Weights of a small GPT-style language model, trained from scratch on English Wikipedia: RMSNorm before each block, 1673M tokens.
MLP neurons of a small language model. Each row is named by its layer, matrix (up: input weights; down: output weights) and neuron, and shows model dimensions 160-255. Each number is 50 + 15 x the weight over its row's rms, rounded and kept within 0 to 99.
After each neuron's rows, "fires before" lists the tokens most often just after its 100 highest values on Wikipedia text that the model never trained on. A number after a token or word is its count.

L8.up1347:57 64 55 43 42 66 57 37 65 28 34 74 34 43 63 60 61 61 33 57 53 56 57 48 24 57 58 50 52 73 59 70 42 40 36 31 74 36 49 58 71 67 39 62 64 73 40 91 71 63 48 43 56 65 37 66 52 48 59 38 55 54 50 68 57 68 15 69 33 22 22 47 32 49 85 47 54 53 36 59 29 47 71 57 24 67 72 59 40 43 62 23 34 42 40 65
L8.down1347:34 37 31 71 48 35 46 54 07 37 47 74 52 52 41 24 30 49 40 18 33 42 74 60 13 42 38 45 39 57 72 46 60 35 58 65 27 62 60 67 38 67 33 47 56 53 41 31 53 48 76 39 81 81 50 32 55 56 60 57 60 55 47 25 53 44 49 55 47 29 23 78 58 49 51 74 59 28 52 73 63 46 42 29 74 49 40 80 69 21 55 66 34 71 38 43
fires before: ":" 25, " mi" 11, " of" 9, " is" 6, "})\n" 5, "." 5

L8.up1962:50 45 53 33 62 73 38 39 50 65 51 58 45 51 55 68 35 67 56 63 52 52 57 42 48 40 70 49 48 63 41 39 44 28 44 51 44 26 63 45 51 82 61 52 47 55 62 58 60 35 35 50 63 40 49 59 26 55 81 46 54 24 47 78 74 57 24 69 50 35 37 37 63 50 42 61 54 31 56 47 11 50 61 24 32 42 21 60 53 93 40 70 43 32 22 56
L8.down1962:46 37 54 64 49 40 50 37 44 45 58 67 73 32 26 34 68 09 29 66 76 42 32 74 47 60 45 51 37 51 23 60 59 76 75 56 44 91 45 68 61 29 39 54 55 59 48 43 50 34 50 64 22 42 69 42 78 71 30 60 64 39 57 47 40 29 65 40 60 68 57 57 36 41 38 38 58 62 36 66 82 45 42 55 79 28 77 42 55 21 52 50 47 69 74 79
fires before: "1" 15, "5" 13, "2" 12, "4" 10, "3" 9

L7.up1744:53 63 59 76 39 52 56 45 68 71 53 28 36 43 44 57 22 46 47 73 53 56 44 38 58 53 57 56 84 52 44 43 28 53 59 58 63 62 32 47 54 60 49 43 43 53 51 54 62 48 45 24 76 40 33 56 53 67 35 66 15 61 32 42 49 26 34 29 22 53 22 38 45 29 37 55 54 67 44 27 47 43 61 44 40 49 69 55 64 40 48 54 50 38 68 65
L7.down1744:39 63 61 46 60 35 56 49 25 30 55 71 28 56 74 21 57 62 72 56 60 41 68 57 53 68 40 67 43 36 47 74 71 53 25 75 67 52 59 48 49 50 36 45 74 48 65 26 46 22 38 67 45 77 47 56 26 47 28 45 68 61 48 39 29 47 90 63 52 42 74 41 53 56 59 64 74 24 50 60 56 52 49 33 46 76 22 32 32 55 32 61 30 41 37 47
fires before: "7" 26, "6" 19, "==\n" 13, "8" 4, "9" 4

L7.up1600:29 34 23 41 54 56 38 70 76 28 46 31 39 63 60 24 49 45 59 40 64 85 45 55 31 61 66 55 58 55 64 64 57 42 41 85 34 40 54 50 75 50 27 23 59 55 65 41 79 39 66 22 15 81 70 48 62 56 60 61 43 29 35 46 54 53 74 42 49 33 47 36 50 49 49 46 57 52 62 52 71 09 40 36 33 40 29 38 73 45 51 78 46 27 56 50
L7.down1600:67 62 71 45 46 68 60 49 57 73 61 46 34 37 37 34 52 67 35 38 58 56 59 65 72 38 44 38 52 54 43 34 44 50 54 55 36 69 88 39 46 47 58 38 54 39 45 53 34 48 37 39 68 31 39 55 59 61 51 23 52 67 88 54 57 61 24 62 62 57 60 46 17 62 47 52 28 54 40 62 59 88 44 51 60 66 51 37 57 37 52 27 38 57 56 29
fires before: "1" 49, "2" 14, "0" 9

L8.up892:53 58 40 37 71 58 54 31 62 57 54 35 69 59 36 67 33 58 56 52 31 45 77 44 51 45 56 42 18 60 42 63 40 40 32 67 42 70 49 54 32 36 78 50 27 46 62 70 78 62 65 66 45 48 58 30 51 72 26 54 23 33 65 44 75 43 08 40 42 53 34 63 59 57 48 60 46 37 54 86 61 39 36 25 40 52 52 46 53 46 40 47 28 17 54 64
L8.down892:59 46 23 68 68 66 46 66 48 47 41 49 44 41 49 55 52 28 74 36 63 54 54 38 38 59 50 26 49 52 43 41 48 60 40 66 36 44 44 31 49 40 39 59 49 54 58 53 25 69 50 55 49 39 52 31 38 15 62 55 46 17 14 47 39 61 39 51 62 68 57 33 33 29 49 66 65 42 58 50 54 03 75 45 62 43 24 75 58 52 45 47 57 46 37 37
fires before: " " 82, " (" 8

L7.up1021:65 48 71 47 31 53 42 42 62 29 52 40 66 49 49 47 32 71 35 42 55 70 39 55 33 45 57 54 48 50 47 60 49 37 50 16 59 42 53 72 70 42 59 22 53 43 46 52 13 38 37 70 52 63 52 49 56 40 42 55 44 58 76 51 76 19 59 23 80 62 42 42 53 45 46 71 49 68 56 57 60 68 45 18 26 55 31 19 75 39 43 59 33 49 29 73
L7.down1021:33 45 67 58 72 26 52 60 42 55 51 50 21 30 61 36 56 35 79 46 64 40 66 37 43 60 54 63 67 57 69 64 43 65 55 27 38 62 31 64 45 28 48 45 75 54 45 56 62 66 60 40 55 42 57 68 58 38 67 74 49 69 28 45 03 49 30 50 63 27 28 47 70 53 57 65 64 34 48 69 41 11 76 60 22 62 54 48 46 49 61 41 34 26 49 47
fires before: " is" 28, " (" 25, " was" 8, "," 8, ")" 5

L8.up1872:48 24 29 42 59 69 66 53 54 53 58 26 52 49 68 41 80 70 37 37 33 26 45 35 35 55 41 36 30 33 59 63 37 38 41 73 68 52 61 66 62 50 24 63 89 49 34 53 57 51 55 42 65 52 65 39 45 30 43 80 61 31 44 09 73 58 55 49 75 46 73 45 75 65 46 61 23 41 44 55 52 50 62 37 48 53 49 71 61 42 35 48 71 42 48 57
L8.down1872:38 46 51 66 58 64 29 37 33 56 71 46 39 54 22 23 54 34 38 40 58 55 27 59 44 05 40 40 32 72 21 51 38 51 46 37 38 69 47 59 47 61 51 50 46 56 33 15 65 35 58 43 66 45 53 42 67 52 63 44 43 81 37 79 64 58 76 31 80 54 38 48 58 65 47 64 48 10 61 24 45 54 60 50 66 52 53 55 76 45 39 45 21 67 41 49
fires before: " |\n" 28, " |" 19, ")" 10, " (" 5

L7.up341:37 24 47 39 70 50 46 81 70 56 73 68 37 47 37 46 55 52 53 38 56 91 56 40 33 22 78 39 47 36 37 42 30 47 49 62 27 54 26 51 61 50 36 86 50 30 60 64 38 54 46 59 43 71 39 40 60 54 44 73 35 43 51 50 70 61 67 46 53 46 35 43 76 72 84 55 55 68 45 47 48 26 55 39 13 11 24 59 49 55 44 50 29 51 55 42
L7.down341:40 21 42 33 54 57 66 76 47 61 50 66 58 76 54 50 27 62 62 42 51 51 46 28 60 41 40 66 67 62 27 76 50 11 56 69 50 53 34 91 67 35 51 69 22 43 75 60 49 43 36 35 73 31 51 36 47 53 56 29 29 67 33 50 48 56 56 40 57 63 07 45 49 44 74 34 47 52 54 47 58 56 46 48 14 38 43 48 43 64 25 63 10 28 56 47
fires before: " (" 33, " |" 24, " –" 7, " -" 4, "}{\\" 4

L7.up1647:51 25 51 43 41 48 43 55 73 39 85 70 47 28 45 61 59 23 48 42 52 41 18 41 67 50 50 48 62 74 81 61 34 35 48 45 69 45 65 50 66 41 28 48 70 19 41 33 51 58 27 66 44 68 72 76 53 49 75 64 38 44 69 54 54 50 30 79 60 30 29 46 32 55 37 70 51 48 49 62 72 47 40 58 52 62 45 43 32 52 62 75 42 56 48 48
L7.down1647:30 81 57 72 57 13 63 54 59 57 54 62 38 34 39 40 63 57 28 42 43 50 56 44 36 66 58 39 72 43 40 98 40 47 44 43 31 35 44 56 40 46 31 37 37 70 70 45 38 29 54 29 58 36 49 58 52 45 32 47 61 46 36 50 63 58 46 60 45 41 50 74 76 43 52 64 23 50 80 60 59 48 40 54 16 74 68 64 63 60 50 46 40 32 79 46
fires before: "," 21, "." 14, " of" 9, ".\n\n" 8, " in" 8, " and" 5

L7.up1653:39 44 47 57 76 65 34 47 30 44 62 63 67 36 55 38 47 15 49 39 42 61 45 59 33 42 58 31 53 38 44 60 10 58 45 72 55 25 66 56 68 39 60 58 23 28 73 49 35 54 40 31 42 14 57 49 61 33 45 48 64 47 32 37 76 44 73 76 52 53 49 62 27 36 45 46 64 52 50 41 67 49 66 44 58 61 60 50 68 59 36 50 49 51 33 44
L7.down1653:66 72 57 59 75 95 52 64 37 04 54 37 40 39 42 40 71 53 39 57 76 56 58 45 63 41 46 55 45 43 59 55 43 33 50 43 46 57 43 53 30 45 37 55 28 56 37 58 57 75 46 60 76 49 68 60 39 55 31 39 50 46 49 50 49 48 50 53 60 47 39 55 58 28 60 66 58 20 26 32 30 42 66 52 60 21 46 38 55 61 41 79 55 42 61 32
fires before: "2" 71, "1" 10, "3" 7, "5" 4

L7.up1085:37 44 37 71 27 51 62 44 33 50 58 52 44 52 53 59 65 45 42 68 48 51 52 56 66 38 65 40 31 59 53 57 23 72 36 61 51 45 67 59 37 46 59 33 48 72 47 51 35 65 62 56 21 34 48 41 61 49 34 54 45 48 41 65 66 73 48 26 58 66 09 47 41 48 43 38 26 65 42 44 88 44 55 59 23 44 71 45 58 35 70 21 42 48 56 53
L7.down1085:58 56 47 14 37 00 65 53 48 57 95 54 29 27 34 55 52 43 53 50 48 53 57 69 75 72 36 38 84 50 44 58 65 24 42 44 36 51 34 40 64 74 44 50 28 74 52 47 20 44 35 73 50 70 30 58 36 39 27 46 43 63 78 62 24 29 51 67 33 73 34 66 60 60 61 95 41 43 74 51 75 34 57 47 52 73 41 30 41 53 68 57 56 56 45 81
fires before: "," 51

L8.up1447:62 36 99 71 55 60 38 34 41 46 50 48 41 87 28 56 69 39 45 68 42 63 62 55 39 41 53 33 24 44 46 52 42 46 54 52 52 58 41 39 51 77 60 41 23 49 34 61 41 56 70 39 76 59 69 55 26 54 51 55 61 33 67 48 50 42 43 61 30 63 35 20 45 68 52 34 38 66 59 39 47 60 29 48 56 59 50 63 69 27 25 55 39 47 63 33
L8.down1447:32 51 47 26 55 69 65 47 63 55 64 56 37 51 44 67 54 74 31 50 38 87 05 46 72 30 24 65 62 39 25 62 47 78 63 64 41 66 33 46 29 47 55 53 53 18 62 44 62 58 54 50 51 64 52 33 44 50 59 36 55 56 49 62 59 51 58 51 41 52 62 34 55 37 40 53 37 49 35 36 61 60 67 75 36 63 55 40 47 53 53 82 42 50 28 57
fires before: "a" 19, "0" 15, "7" 9, "6" 9, " K" 7, "8" 6

L7.up1218:58 44 60 71 49 56 17 79 50 33 32 43 67 36 33 49 40 75 51 26 59 43 56 59 53 38 30 55 59 50 66 68 42 45 57 82 43 51 71 52 74 69 64 52 50 65 46 60 71 47 53 42 52 15 14 59 61 71 50 69 50 54 58 43 52 72 51 47 46 58 51 47 68 30 72 49 74 42 44 50 26 33 53 38 42 55 68 55 52 42 69 29 49 44 19 39
L7.down1218:56 71 66 77 43 78 46 42 23 67 31 35 57 66 73 38 46 44 48 44 65 38 64 57 69 31 72 61 56 65 53 57 46 67 28 79 34 24 21 69 36 71 29 71 69 31 72 79 32 27 54 82 24 58 40 66 84 51 32 41 32 81 49 59 42 65 54 48 54 68 34 50 39 48 62 54 59 38 55 52 59 27 33 40 38 57 54 37 40 48 47 59 35 40 80 55
fires before: " " 44, "|" 9

L7.up1191:24 38 50 55 27 59 67 27 60 27 53 71 63 24 52 44 73 45 51 43 72 53 50 41 74 66 63 50 46 61 58 73 51 28 32 48 85 42 67 46 74 49 38 49 43 52 58 58 51 32 46 42 51 81 34 50 25 45 58 75 52 59 42 24 44 35 37 56 34 58 48 20 68 52 56 61 55 46 49 69 59 59 53 24 51 65 49 47 49 40 55 63 44 50 16 58
L7.down1191:36 50 43 60 32 94 49 49 22 61 53 56 65 52 64 45 60 52 51 73 39 34 59 40 43 51 54 43 69 51 22 50 49 33 49 47 58 56 44 26 44 71 29 55 21 52 61 34 62 76 48 82 28 33 32 45 52 45 53 33 66 37 76 44 38 55 45 34 45 49 47 48 27 66 35 28 41 29 43 77 49 66 45 53 55 65 46 49 61 65 74 79 54 46 45 43
fires before: "1" 22, "2" 21, "3" 10

L8.up1728:67 59 60 65 69 60 54 63 75 27 49 62 36 43 37 32 30 54 60 36 66 28 75 48 63 43 53 76 42 51 38 79 42 33 24 39 69 55 67 59 39 37 53 33 56 78 58 51 42 55 29 44 44 22 69 73 04 65 39 31 48 54 29 82 30 53 47 64 69 32 22 50 51 56 49 49 37 46 45 86 53 71 42 59 49 47 58 51 39 61 75 62 53 33 32 73
L8.down1728:67 30 48 47 46 66 46 45 42 79 51 50 52 43 62 48 43 33 46 50 35 47 66 49 64 64 18 36 55 35 78 68 59 48 52 59 37 36 39 28 46 54 41 32 77 45 48 54 22 41 42 89 05 55 54 37 41 39 29 56 35 79 48 60 51 35 31 47 61 70 55 66 36 41 43 38 42 85 42 18 85 47 60 42 46 39 40 53 40 50 40 61 55 47 48 67
fires before: " " 24, "," 17, "\n\n" 10, " –" 4